From a checkpoint of a small transformer trained on Wikipedia: vocabulary 18922, 4187 steps.
MLP neurons of a small language model. Each row is named by its layer, matrix (down: output weights) and neuron, and shows model dimensions 112-175. Each number is 128 + 32 x the weight over its row's rms, rounded and kept within 0 to 255. A neuron's up and down rows have the sign that makes its largest values positive.
After each neuron's rows, "fires before" lists the tokens most often just after its 100 highest values on Wikipedia text that the model never trained on.

L5.down34 [110 116 101 169 129 138  99 130 114 156 111 128 132 145 177 140 103 102 103  58  92 127 215 121 128 162  99 162 154 110 183 166 124 113 126 139  86 206 156  80 138 148  86 139 100 110 113  88 122 119  83 160 182 121  67 113 131 139 150 116 128 123 105 129]
fires before: "0", "1", "5", "2", "4", "3"

L7.down99 [180 138 136 164 107 208 102 134 118  41 144 120 181 139 230  86 154 116 149  85 146 146 149 197 131 115 112 177  75 119 140 112 145 154  77 121 149 157 155 201 113 152 174 178  98 135 137 132 181 155 110 166 151 146 120 169 153 120 141 153 161 122 139 132]
fires before: " ", " W", " |", " February"

L9.down572 [106 157 207 127 134 198 106 146 143 104 160 143 145 150  85 108  51  72 134 102 134 161 147  99 122 124 166  99  86  95 121  82  72 144 145 143 142 147 136 163 146  96 189 147 147 123 186  91 126 147 150 125 138 144 126 136 144 154  63 119 165 129 165 135]
fires before: " ", " —", "|"

L9.down460 [121 111 153 151 135 163 112 120 108 243 120 120  62  83 146 173 146 102 140 175 127 129 118  91 141 135 146 199 155 163 164 104 118 189 193 128  92 148  94 107 100 174 174 125  45  96 111 108 128  92 197 155 175  99 108 125 140  89 123 121 154  89  44 110]
fires before: "|", " |\n", "ho"

L7.down747 [133 146 193 160 150 134 172 149  79  97  91 113 154 105 115 158 118 117 172  80 156 144 110 134 154 100  50 131 108  75 106  92 166 118 112 106 134 103 135 123 110 150 176 165 127 163 119 204 151 102  77 138 132 118 157 102 166 112 178 142  74 140 108 114]
fires before: " "

L3.down721 [169 160 144 115 133 197 115 109 112  99 224 107 110 159 129 194 145 115 163  88 142 121  90 119 142 153  97 176 122 105 150 147  94 133 141 153 139 152 107  84 107  95 130 186 158 144 132 162 120 170 110  91 112 130 137 169 100 212 105 151 144 120 122  88]
fires before: "0", "1", "2", "4", "3", "en"

L9.down648 [103 135 143  85 114 160 198 115  98 130 200 176 154  81 168  96 110  74 177 105 117 159 157 166 108 158 124 115 119 167 106  75 176 129 103  82 118  83 167 142  93 152 133 119 123 122  75 108  96 148  99  93 148 198 141 158 144 212 129 132 165 137  56 120]
fires before: "9", "8", "7", "6", "5", "25"

L3.down635 [149 108 164 161 151 111  99 134  89 140 116  95 121 103 134 114 183 148 149 132 175 163  97 139 119 127 157 169 102 121 113 164  97 103 184  94 125 123 144 136 107 169  86 126 157 136 129 117 108 138 118 133 120 111 152  83  95 161 177  91 134 150 139 175]
fires before: " |", ",", "8", "2", "0", "4"

L2.down363 [151  90 171  64 137  99 102 105 103  73  74 157 111 143 138 165 199  41  55 126 121 109 163 212 104 145 130 187  30  95  97 126 120 161 159  93 148 135 162 131  67 119  96  87 134 146 155 178 117 158 127 135  76  90 100  71 118 128 106 163 121  99  90 122]
fires before: " |", ":", ";", " |\n"

L9.down643 [185  83 168  89 128 118 122  74 148 196 137 207 140 100  88 168 142  81 148  88 115 158 121 139 110  71 158  93  94 151 169  95 122 113 157 162 136 147 111 131 199 123 169 168 192 150 154 174 144 136 126 103 127  96  89  84 111 126 106  66 127 149 106 121]
fires before: " ", " |", ".", " Title"

L7.down23 [159 115 120 110 154 133 123 134  79 161 125 133 177 174 118 108 155 142 156 160 142  82  96  65  68 144 120 180  99 168 136 176 154  85 140 104 105 158 151 178 111 117 178 111 233 179  76 162 147 113 149 137 139 161 130 133 157 123 149 193 115 117 170 140]
fires before: " ", " the", " July", " June"

L7.down398 [117 111 124  64 113 172 178 178 170  89 126  89  51 164  96 136 194 134  80 173 120  98 118 165 121 116 114 134 107 124 129 140  93 133 113 143 133 150 146 150 122  36 119 130 133 102 141  84 128 142  88 142 184 178  96 153 173 116 128 110 177  89 171  94]
fires before: " ", " \"", " |", "erves"

L7.down817 [ 83 125 136 114 137 113  76 105 179  68  49  81  78 149 129 113 176 136 140 104 138 107  79 200 116 134 150 175 108 205 150 144 150 139 116 155 113 122  58 125 130 118 179 178 139 146 104  96 127 143 129  94  83 126 130 192 161  79 182 111 143 145 151 148]
fires before: " ", "144", " www", "978", "0"

L2.down379 [ 83 158 124 171 133 116  91  73 167 129 150  52 169 111 156 142 136 142 133 107  99 125 169 141  87 138  90  91  71 133 175 196 103 128  87 111  53 136 143 192 100 135  89 136 160 125 157 150 143  86 115 123 131 143  97 117 168 127 131 141 158 149  80  58]
fires before: " |", " |\n", "qu"

L9.down604 [142 111  83 137 120 114 134 125 166 146  60 104 129 139 137 118 111 112 113 169  92 130 136  92 199 156 118 178 120 129  97 143  98  51 106 129 121 150 129 149  78 167 132 130 100  86 153 165 125 118  85 101 101 140  92 127 150 163 126 130 110 111 149 112]
fires before: " -", " ", " •", " Roch"

L2.down403 [152 104 143  98 135 137 115 115 145 111  85  96 108 184 113 156 206 116 205  85 103 118 113 167 132 119 163  95 143  70  63 165 149 114 101 148 130 164 130  96 147 114 145 193 141 112 118 138 106 146  93 176 173 137 108 103 154  93 176 184 176 124 123 127]
fires before: "==", "===", "=", "|", "The"

L3.down301 [113  96 107  77 120 185 138 121 111  60 148 133 109 140 130 108 128 142 142 136 150  77 106 179 144  59  82 112  89 205 139 120 106 146 133 133  88 101  62 104 113 162  84  97 183 160 115  72 135 175 163 100  72 142 177 167  90 150 163 145 141  82 167 104]
fires before: "%", " |", " |\n", "\n"

L7.down222 [129 173 137 137 104  97 161 179 165 191 170  95 182  95 143 147  94 175 168  72 114 115 111 129 140 160 103 136 146  87 113  52  83 159 130 104 123  96  93 103 136 122 183 131 163  94  81 115 221  67  99 189 150 160 111 146 127 163 194 156 121 145 109 138]
fires before: " with", " to", ",", "ated"

L7.down489 [154 103  64  61 128 185 153 139 153 160 123 102 126 139 151 121 204 110 114 125 137 119 163  84  96 117 188 142 129 127 168 140 110 242 132 206 146 172 131 116 126 116  93 121 140 140  32 138  95 121 116 199 144 156  78 112 101 122 149 108 115 152  91 126]
fires before: "|", " |\n", " ", "1", "–", "0"

L5.down236 [117 115 115 110 140 101 156  38  68 105  59  98 100 159 105 155 102 129 195 110 148 125 177 117 114 170 104 145 135 157 110 140 134 147 119 141  90 118 103 150 176 159 118 120 153 148 120  98 122 146  78  84  68  80 134 137  92 147 160 123 162 130 123 161]
fires before: " ", " the"

L5.down33 [112 123 152 111 107 146 112 108 151 170 126 122 144  95 107 114 116 152 103 157 139  91 109 110  93 156  95 185  99 106  99 113 136  93 129 143 154 158 182 147 143 138 158 147 178 165 135 171 172 162  95 113 152 163 145 152 165  94 154 164 118 141  98 152]
fires before: " ", " the", " his"

L7.down340 [ 99  92 131 100 153 155 150 120 100 197 108 142 155 122 161 126 151 155 199 149  53  77 182 137 119 131 136 114 146 119  82 154 155 129 136 159 108  88 147 156  92 167 163 108 132 138  75 160 145 128 168 202 128 115 117 148 159 171 180 115 131  91 170 152]
fires before: ",", " to", " the", " with"

L3.down451 [105 179 137  82 149 119 127 124 174 126 103 110 116 164 142  92 125  69 132 124 129 133 136 150 109 141 110 111 124 139 111  81 112 179 125 121 121 117 141 124  98  68 143 120 104 139 130 166  46 112 142 116 153  98  94 136 158  93 187 112 182  64  91  61]
fires before: "2", "3", "4", "6", "5", "1"

L7.down16 [122 169 102 149 144 121 106 146  62 167 102 106 155 142 131 109 150 113  57 129 175 140 111 199 187 194 110  66 217 126  91  81 191  95  97 141  71 106 136 140  90 129 132 145 117 132  98 165 164  79 111 175 144  77 145 103 131 117 120  67 182 115 140 142]
fires before: " ", " the", ",", ";", " |"

L7.down18 [137 128  93 142 152 115 152 173 134 124 132 100  97 117 146  91 138 160 133  98 151 166 135 169 144 111  99 157 135 124 145 164 161 183 166  39 153 105 163 185  98 103 208 126 115 186  89 123 115 120  68 116 107  46 155 138 131 133 127 157 123 146 177  90]
fires before: " ", "0", " of"

L9.down503 [101 106 143 145 131 152 127 125 146  99   0  91 161 161 101 171 145 109 133 151  40 116 147 133 123 122 128 143  93 169 131 132 113 131 175 179 116  95 117 171 176 127 145 170 167 128 130  96 116 131  96 120 132  68 146 135 145 126 153 102 158 165  71 119]
fires before: " the", " which", " ", " them"

L9.down41 [115 162 134  85 171 190 162 162 117 188 128 138 155 156 108 145 167 146  90 136 139 168 167  85  72 157 155 131 134 110 119  93  51 174  81 124 155  84 128 151 121 151  89 133 127 125 115 130  95 203 111 124 131  94 160 162 129 135 142 194 105 148 106 136]
fires before: " |", "==\n", "\n", " and", ";", "==\n\n"

L2.down43 [130 158 132 155 134 123 159 165 108 112 116 128 139 160 163 144 129 141 179 107 193 117 131  87 174  98 129  98 152 152 124 150 136 124 211 129 163 152 179 149  97 155 105 137 144 168 143 111 212 144 103 149 169 126 130  99 161 147 104 130 108  63 150 115]
fires before: " |", " U", ","

L5.down344 [102 162 164 166 107 130  82 112 119  93 158 174 123 130 174 102 155 172  87 134 153 181  98  62 118 121 177 201 158  86 144  95  89 188 117 142 117 116 172 156 161 135 167 175 111 153 124  91 129 132 142 177 117 104  96 162 162  76 139 189 117 114 134 125]
fires before: "|", "-"

L7.down550 [126  94 192  70 127 131 125 146  84  90 148 114 221 134 148  88 119 134 122 117  95 133 170 141 111  89  89  93 140 116 187 132  79 127 148 104 158  74 135  85 166  97 124 138 167  95 153 131  99 165 119  99  97  91  91 173 107 166 160  71 106  72 150 134]
fires before: " ", " of", " medal", " Beach"

L5.down609 [ 97  92 134 135 146 126 166  92  67 109  95 145 191 169 107 114 120 184 110 112 162 136 161 116  90 151  64 185  89  88 133 141 152  92 168  81 162 114 160  89 104 154 158 105  96 119 148 133 150 128 134 118 153 113  47 103  99 100 186 179 154 108 129 132]
fires before: "0", "1", "2", " |\n", "200"

L2.down660 [ 98 120  89 120 101 182 154 204 121  82 162 155 150 144 130 132 107 140  78 145 173 123 136 105 141 104 144 119  84 140 111 117 116 183 156 111 102 185 101 129 144  96 133 102 189 155 109 113 100 112 140 114 153 142  88 115 123 134 134 126 105 147 180 100]
fires before: " |", "–", ",", "."

L9.down715 [106 185  74  93  94  72 149 112 179 129 127 136 113  94 171 127 158  90  62 148  83 120 128 178 132 109 111 138 111 128 137 100  95 202  57 188   0 100 132 185 160  85 128 115 133 133 139 114  83  90 157 124 158  88 161 166  72 124 132 145 153 121 157  87]
fires before: " |", "|", "5", "4", "08", " |\n"

L7.down180 [156 131 167 142 111 112  59  60 109  72  95 128  95 133 163 170 149  89 127 149 162  96 133 159  86 200  96 132  51 111  83 106 133  77 129 121 110 124 150 116 205 134 183 109  99 181  99 119 109 168 157 124 129 155 139 125 116 152  88 158 153  98 118 104]
fires before: " of", " the"

L5.down442 [ 91 105 169 144 114 142 154 141 151 101 113  94 102 138  79 106  92 145  96 123  65  89 158 119  70  89  76 118 136 211 103 138  66 117 109 105 146 135 102  96 124 122 117 161 136 159 160 137  77 133 202  92  81 170 133 102 124 145 137 122 183 103  73  71]
fires before: " ", "1", "01", "3", "0"

L9.down627 [148 117 168  84  93 131 151 146 160 161 129 156 132  71 125 130 113 117  82 108 121 133  93 227 124 163 143 120 122 104  92 164 145 129 117 112 124 134 161 131 141 152 132 120 168  95 153  99 115  93 144 176 163  81 161 168 106 173 206 174 164 160 150  80]
fires before: "9", "0", "7", "5", "3"

L5.down191 [144 112 202  95 174  98 135 107 139 142 119  88 176 131  78  97 145 105 159 154 158 166 123  79 179 120 106 146 100 102 106 143 143 171 139 127 142  91 151 173 130  78 132  62  66 104 163  92 172 151  80 129 100 131 115 159 122 170 124 133 176 152 130 128]
fires before: " "

L2.down725 [153 102 120 156 114 177 116 100 137  69 140 166 110 141  84  79 133 131 158 145  95 133  96 162 162 151 109 103 135 178 127 117 176 171 143 106  74 151 115 173 126  64 172 112 200 142 119 118 134 150 130 148 149 148  82 138 183 126 118  98  93 129 148 142]
fires before: ",", "."

L3.down229 [ 93 142 112 158 136  65 164 126 201 180 122  96 143 106 147 140 137 139 109 102 159 140 119  95  82 110 145 165 148 134  90 145 171 179 165  53 117  75 113 147  86  84 127 157 153 140 123 138 167 114 134 116  90 170 142 108 137 112 207  99 134 121 121 176]
fires before: " |", " is", " and", " ("

L2.down357 [131 125 132 101 117 103 178 145  93 123 179  77  93 161 155 131 132 113  76 117 157 131 174 125 123 118 179 165 101 175 144  65 105 158 141 123  96 140 132 156 121 105 121  42 105 137 132  98  80 124 201 156 140 154 134 109 111  95 134 180 115  90 127  96]
fires before: " |", ";", " |\n"

L7.down121 [146 126 112 150  95  89 108  84  81 142  88 141 167 128 147 161  91 137 146 143 143 118 127 200 138 134 132 163 136 130 163 102 114 109 125 141 138 124 109 154 126 130  99 143 163 103 146  91 186 127 152 123 122 145 128  76 134 103 117  94 143 146 190 142]
fires before: "|", " |", ":", "|---|---|---|---|---|\n"

L7.down49 [165 126 115 126 123  72 133 126 141 176 143 129 191 185 140 151  96 189  85 175 138 126 130 158 170 123 112 131 115 174 161 104 170 134 212 165 129 140 118 161 121 112  91 105 166 181 149 133 145 110 116  91 146  76 128 162 146 122 146 140 126 149 254  79]
fires before: " ", " |", "\n", "us"

L7.down228 [ 66 159 118  88 135 150 155  59 105  88 119 107 154 124 204  97 178 147 127  79 158 135 126 127 118  74 102 146 135 151  90 152 132 185 140 119  96 187 106 149 149  93 120 103 137 182  91 124 120 156 147 205 129 113 133 147 185 181 196  97 135  62 137 114]
fires before: " |", "0", "2", "1"

L7.down304 [170 137 118 136 135  80  90 116  81 132 107  92 195 111 185 160  99 146 117 145 147 160  93 102 135  90 142  86 123 114 143  61 166 169 122  98 133 136 132 151 127 123 155 106 112 161 138  95 148 174  91 112  66 143 171  92 141 144 107 120 146 115 172 158]
fires before: " ", " \"", " Goals", "\n"

L5.down212 [110 168 169 101 115  62  99 136 144 192  91  97 116 138 151 138 140 118 164 169 149 179  67 123 122 126 125 185 119 130 146  90 131 101  96 135 144 138 153 156 115 160 125 142 125 118 162 132 128 203 166 174 106 155 175 143  96 132 155  97  99  88 194 158]
fires before: " |", ":", ";", " ("

L5.down333 [137  97 143  86 119 129  82 105 122 106 121 148 113 188 100  98 127 144 125 170  75 110 155 110 117 157 121  71 139 183 106 145 144 124 140 121 119 167 159 122 157 136  90  81  98 144 129 138  84 184 145 179 105  77 127  51 105  84 115 142 113 120 165 131]
fires before: " "

L9.down39 [121  67 172 114 139 157 169  69 161 175 111  92 139 121 118 188 125 114 148 140 132 127 110  70 118 151 163 122 118 223 148 159 107 167 146 173  82 132 152 114 213 108  58 142 168 125 134  80 109 128 144 135 111 112 117 121  79 168  97 132  97 123 137 122]
fires before: ".", ":", " (", " m"

L7.down810 [ 96 107 183 131  45 124 160 119 111   8  98 201 154 136 153 135 153 138 137 132 150 104 107 151 180 152 116 137 118 146  74 133  81 112 125 104 130 151  83  71 145  94 121  42  65 140 151  80 119  93 128 120 154  92 116 126  98 108 168 139 117 137 153  94]
fires before: " the", " ", " a", " his", " this"

L9.down642 [ 74 104 147 193  74  85 127 109 163  39 179 138 121  89 149 150  93 107 124 149  65 149 128 160 101 151 132 119 125 143 130 138  92  68 177 117 120 148 141 147  98 169 119 140 140 120 185 157 138  93 138  95 131 107 150 130 115  79 100  94 120 178 181  93]
fires before: ".", ",", ".\n\n", " in", " after"

L5.down769 [141 142 133 115  93 148 177 133 151 107 101  62 147 110 110 107 148 101 164  70  90  75 138 161 222  81 117 140 124 151 175 111 101 142 112 102 132 121  80 175 108 134  47 155 173 146 111 160 106 105 150 115 118  95 125 104  95 125 145  92 142 153 132 136]
fires before: " |", ";", " |\n", " the", "–", ":"

L9.down316 [112  85 104 163 115  90 142 132 107  53  98 145 140 183 111 125 104 107  91 152 118 135 155 145 108 144 178  82 153  80 124  72 136 122 191 133 141 113  81 114 103 137 118 125 123 110 113 167 126 205 139  85 149 128 130 116 132 129  76 129 144 124 108 122]
fires before: ",", ".", "\n", ":", "),", " |"

L2.down171 [147 185  92  80 120 151  71 105 142  23  62 147 173 134 117 104 104 149 140  72 159  90 127 161  77 139 122  82 142 116 132  98 103  84  95  95 143 163 136 146 110 123 147 106 108 151 114 137 105 140  79 118 110  97 168 190 150  96 167 143 165 130 124 195]
fires before: ".", " in", " |"

L5.down624 [115 201 132 119 117 144 129 167 168 179 104 100 113 104 164 168 177 165  88  77 149 129 124 118 205 153  74 108 121 124 106 150 137 151 157 156 187 147 116 117 154 104 137 149 119  86 126 144 115 134 104 127 136 115  70 149 146 137 107 169 122 163 104 118]
fires before: " ", "0", "1"

L9.down564 [126  92 100 149  79  98 162  88 137 132 155 123 119 155  95 163 149 127 124 143 148 151 117 125 143 135 221 227 181 169 130  67 135  96  89 126 116 106 148 109 133 119 134 152 161 165 106 179 150  59 163  97 142 133  59 133 122 147 107  97  71 160 182 147]
fires before: " ", "–", " |", " L"

L7.down289 [112 137  86  11 120  77 113 165 138 147 114  72 184 193 127  94 155 106 135 131 124 162 139 123 126 168 146  75 132 164 156 110  95 104 173 155 251 109 138 171  82 139 101 176 100 163 139 160 138 120  49 118 108  81 167 155 132 117 145 125 123  65 158 110]
fires before: "0", " |", "1", "2", "3", "7"

L7.down53 [112 137 112 115 144 121 178 181  80  50 145 188  92 137  76 106 119  81 122 136 135 131 141 184  72 175 159 180 189 181  88  25  97 158 139 137 161 150 206  71 103 168 107 111 124 105 119 159 147 111 117  80  71 114  84 207 154 123 158 163 129 128 162 101]
fires before: "200", "201", "199", "3", "2", " -"

L9.down621 [167 191  97 151 109 136 157 139 107 102 113 133 106 140  71 148 125 167  85 115 174 120 122 106 102 105  28 104 172 165 194 122 137 124  94 185 159  91 202  95 116 100 101 103 184 128 164 110 145 183 108 153  74 132 109 111 104 165 160 109  99  98 186 104]
fires before: " of", " a", " the", " for"

L7.down568 [178 148 128 131 158 146 116 114 173  41 156 151 179 168 165 148 151 195 182 110 173 132 101 136 126  96 176 111  99 116 125 166 200 143 165 102 151  75 116 130  99 102  71 146 125 138 126 132 147 136 136 107 130 104 144 106 146 110 117 119 145  76 172 147]
fires before: " |", " yards"

L9.down600 [151 153 183 104 150 147 143 169 105 121  83  90 152 130 110 119 114 131 160  51 172 105 155 108 104 149  74 110 116 149  97 114 127 123 104 148 122 158 171 154 204 136  85 144 159 114 152 159 115 130 135  83  97 143 127 105 139 101 119  97  98 139 171 192]
fires before: " ", " July", " December", " June"

L3.down491 [117 106 161 185 134 125 103 149 150 107  88 105 118 128 161 116 142 124 149 167  63 193 196 122 115 156  85 127  90  99  89  84 154 171  88 100  95 109 160 156 107 184 183 143 118 135 179 124 136 153 141 146 142 128 140 110 142 139 148 118 179 144  70 188]
fires before: " ", ":", " |", " in", "."

L3.down45 [112  84 122 150 177  64 162 101 125 255 105 135 140 133 121 139  75 109 160  90 121 127  95 153 126 178 152 135  94 166 152 171 124 102 115 108 132 123 147 160  98 114 169 122 131 123 151 190 144 157  59 176 167 167 192 104 115 170 154 127  93 130 152 130]
fires before: "4", "2", "8", "0", "5", "6"

L7.down10 [113 108 168  86 115 147 130  76 110 136 102 124 116 150 114 160  79 128 121 122 131 129 125  63 144 148 143 126 167 117 190 182 136 128  99 109 109 110  71 178 102 136 110 116 129 149 125 191 134 185 196  90 163 128 182 134  89 103 128 123  48 119 142 160]
fires before: " |", ".", "th", "′"

L7.down179 [107 120 139  94 162 120  83 163 135 215  26 148 130 139 128 115 133 148 165 149 114 120 103 166 129 164  95 163 130  88  84 141 138 105 133 103 140 117  97 109 186 130 215 139 132 126 199 125 107 163 183 149 133 120 161 105 137 157 110 138 129 176 108 148]
fires before: " ", " the", " a", " his"

L7.down207 [121 149 152 121  71 146 122 111 148 126 105 116 187 182 131 140 147  85 112 100  70 146 143 122  72 112 163 181 167 110 150 158 155  84 123 158 135 100  72 129 151 174  64 130 129 136 141  83  88  57 122  89 116 100  88 110  79 105 123 137 175 179 149 146]
fires before: " |\n", " |", " ", ".", "|"

L7.down434 [168  86 145 119 110 115 110  50 174  85  94 129 163 148 112 126 155 106 124 177 137 116 140  93 135 141 137 172 138 100 214 182 122 126 204  99 147 172 129 131 106 142 129 118 106 192  91 157  40  75 111 143  91 114 133 132  61 144 151 149 134 146 134  47]
fires before: " |"

L9.down307 [100 146 140 118 133 109 100  72 120 200  96  94 156 162 173 168 153 137  75 193  70 190 107 122  94  98 156 148 116 137 132  78  93 133 124 108  97 112 134  70  92  92 114 104 118 170 131 128  69 132 131 147 127  85 125 132  90 141 103 132  94 147 158 132]
fires before: "|", " |\n", "\n"

L5.down533 [146 227 174 120  80 177 177 103 129 110 106 162 128 153 166  87 110 162 111 139 162  90 173 157 173 175 119 170 106 163 119 136 165 177 110 169 194 171 159  98 177 127 174 132 104 136 130 144 138  85  97 115  97 151 150  95 153 118 143  71  85 126 125 119]
fires before: " ", " \"", " |"

L7.down13 [141 112 176  46 113  87 160 161 153 208 155 174 124 106 137 114 186 116 101 152 147  70 124 182 188 148 126 105 135 186 148  76 188 119  80 120 126 119 129  74 179  90 165 143 122  49 150 158 138 124 112  95  43  89  60  92  40 138  90  81  83 111 184 105]
fires before: " |", ".", ":", "–"

L7.down621 [102  88 162  85  93  66 137 136 102  19 115 119 146 148 153 189 142 151 131 170 104 176 195 119 125 135 106 169 160 112 158 194 111 147 164 100 109  72  98 164 111 104 112  60 183 108 141 124  86 137 138 123 164 107 173 141 113  78 143 100 156  77 114  97]
fires before: " ", " |", "."

L7.down190 [ 99  81 168 154 145  47 130  96  53  25 168 185 143 111 104  99 138 100 141 126  97 120 145  78 150 119 103 102 124 103  65 122 110  87 144 126  64 125 121  96 156 143 128  79 210 108 142 108 116  98 120 194 154 155 146 152 186 144 102 127 143 139  88 141]
fires before: ",", ".", ";", ".\n\n", "\n"

L9.down2 [ 93 108 132 111 106 144 164 130 144  80  76  77  87 129 123 111 126  99 118 141  99 141 162 126 143  79 156 153 122 123 121 154  88 151 108 150 152  70 121 161 152 141 124 159 197 143 191 148 102 171 121 146 134 153 128 168 161 169 158 118 121 163 148 158]
fires before: " ", " a"

L9.down176 [102 172 142  80 120 147  99  66 179 154 125 132 180 111 137 120  26 146 106 131 106 139 112 154 142 142 122  60 193 109 157 134 141  75 104 102 145 112 142 186 142 148 116 134 142 137 121 155 142 120  40  50  62 113  73 141 165 132 162 133 134 135 107 131]
fires before: ",", " and", ")\n", " to", " |"

L5.down9 [ 66 103 176 106 112 133 152 120 157  89  98 121 125 130 133 106 147 102  92  97  85  90 133  95 164 127 112 110  76  87 159 159  96 105 102 104 185 189 142  99 100 102 227 128  93 153  55 108 127 101 120 128  29 146 122 172 128 144 100  87 140 128  97 103]
fires before: " ", " in", " on", " at", "."

L7.down76 [141 135  90 126 140 131  99 159 157 112 157 135 227 104 116 147 123  91  70 124  92 149 159 171 135 137 149 165 186 108 120  76 115 123  74 168 135  65 120 114  97 122 117 157  87  56  97 128  91 178 132 126 140 142 115 160 101 119 104 194 118 107 169 132]
fires before: "200", "201", "202"

L7.down438 [121  68 183 125 183 103 107  98 120 132 112 119 106 131 171 141 151 132 153 108 142 106  92 136 142 183 179 133 137 160 104 150 112 111 154 119 133  75 147 101 221  85 165 175 174 117 153 117  97 126 127 126 121 157 177  95  91 153  87  98 122 168  94  91]
fires before: " ", " the", " a"

L2.down567 [ 90 103  58 105 122 120 158 154  77  49 189 141  90 140 135 169 155 133 125 152 185 114 124  62 111 117 127 112 145 170 101 138 126 129 132 120 100 117 140 136 132 155 132  92 134 125 138 148 142 115 148  86  68 120  72 119  92  79  70  93 124 157 122 128]
fires before: ",", " |", ".", "-", " |\n", ";"

L3.down534 [170 118  86 108 147 108 111 136 115 124 135 103 156 115 104 156 145 170 153 157  73 131 118  97 118 164 174 101 132 138 113 139 132  82 145 115 138 117  82 126 112 106 121 179  64 129 113 139 168 160 146 165 131  81 141 125  91 122  83 148 161 202  73 179]
fires before: "==", "===", "="

L9.down245 [147 158 137  92 103 185 199 167 131   5 144 179 127 124 140 130 102 129 101  54 133  79 166  82  78 137 145 120 114 179 110 140 130 152  76  70 178 124  77 102 127 143 132  49 127  88 145  67 134 110 116 125 105 152  81 115 112 140 121 106  92 153 209  87]
fires before: " was", " is", " of", " were", " for"

L5.down795 [ 52  83 101 130 126 109 173 165 173 160 133 155 108 144 172 208 123 132 137 141 152 115  60 100 152  91 144 186 127 142 144 123 166 174 113 108 117 138 153 183 130 161 116 152 162 144 119 148 138 148 150 122 126  95 115 119 108 126 186 141 177 148 114 145]
fires before: " ", "0", "|", "1", "5"

L3.down300 [115 132 136 149 157  86 145 162 162 155 103  89 145 111 140  84 102 131 101 142 172 183 179 129 155  88 107 136 114 139 168 117 128 131 129 160 145 142 164 163 117 205 115 149 141  86  96 168 133 162  90 134  90 103 117 107 137 118 134 143 157 143 161 116]
fires before: "9", "8", "5", " |", " m", "6"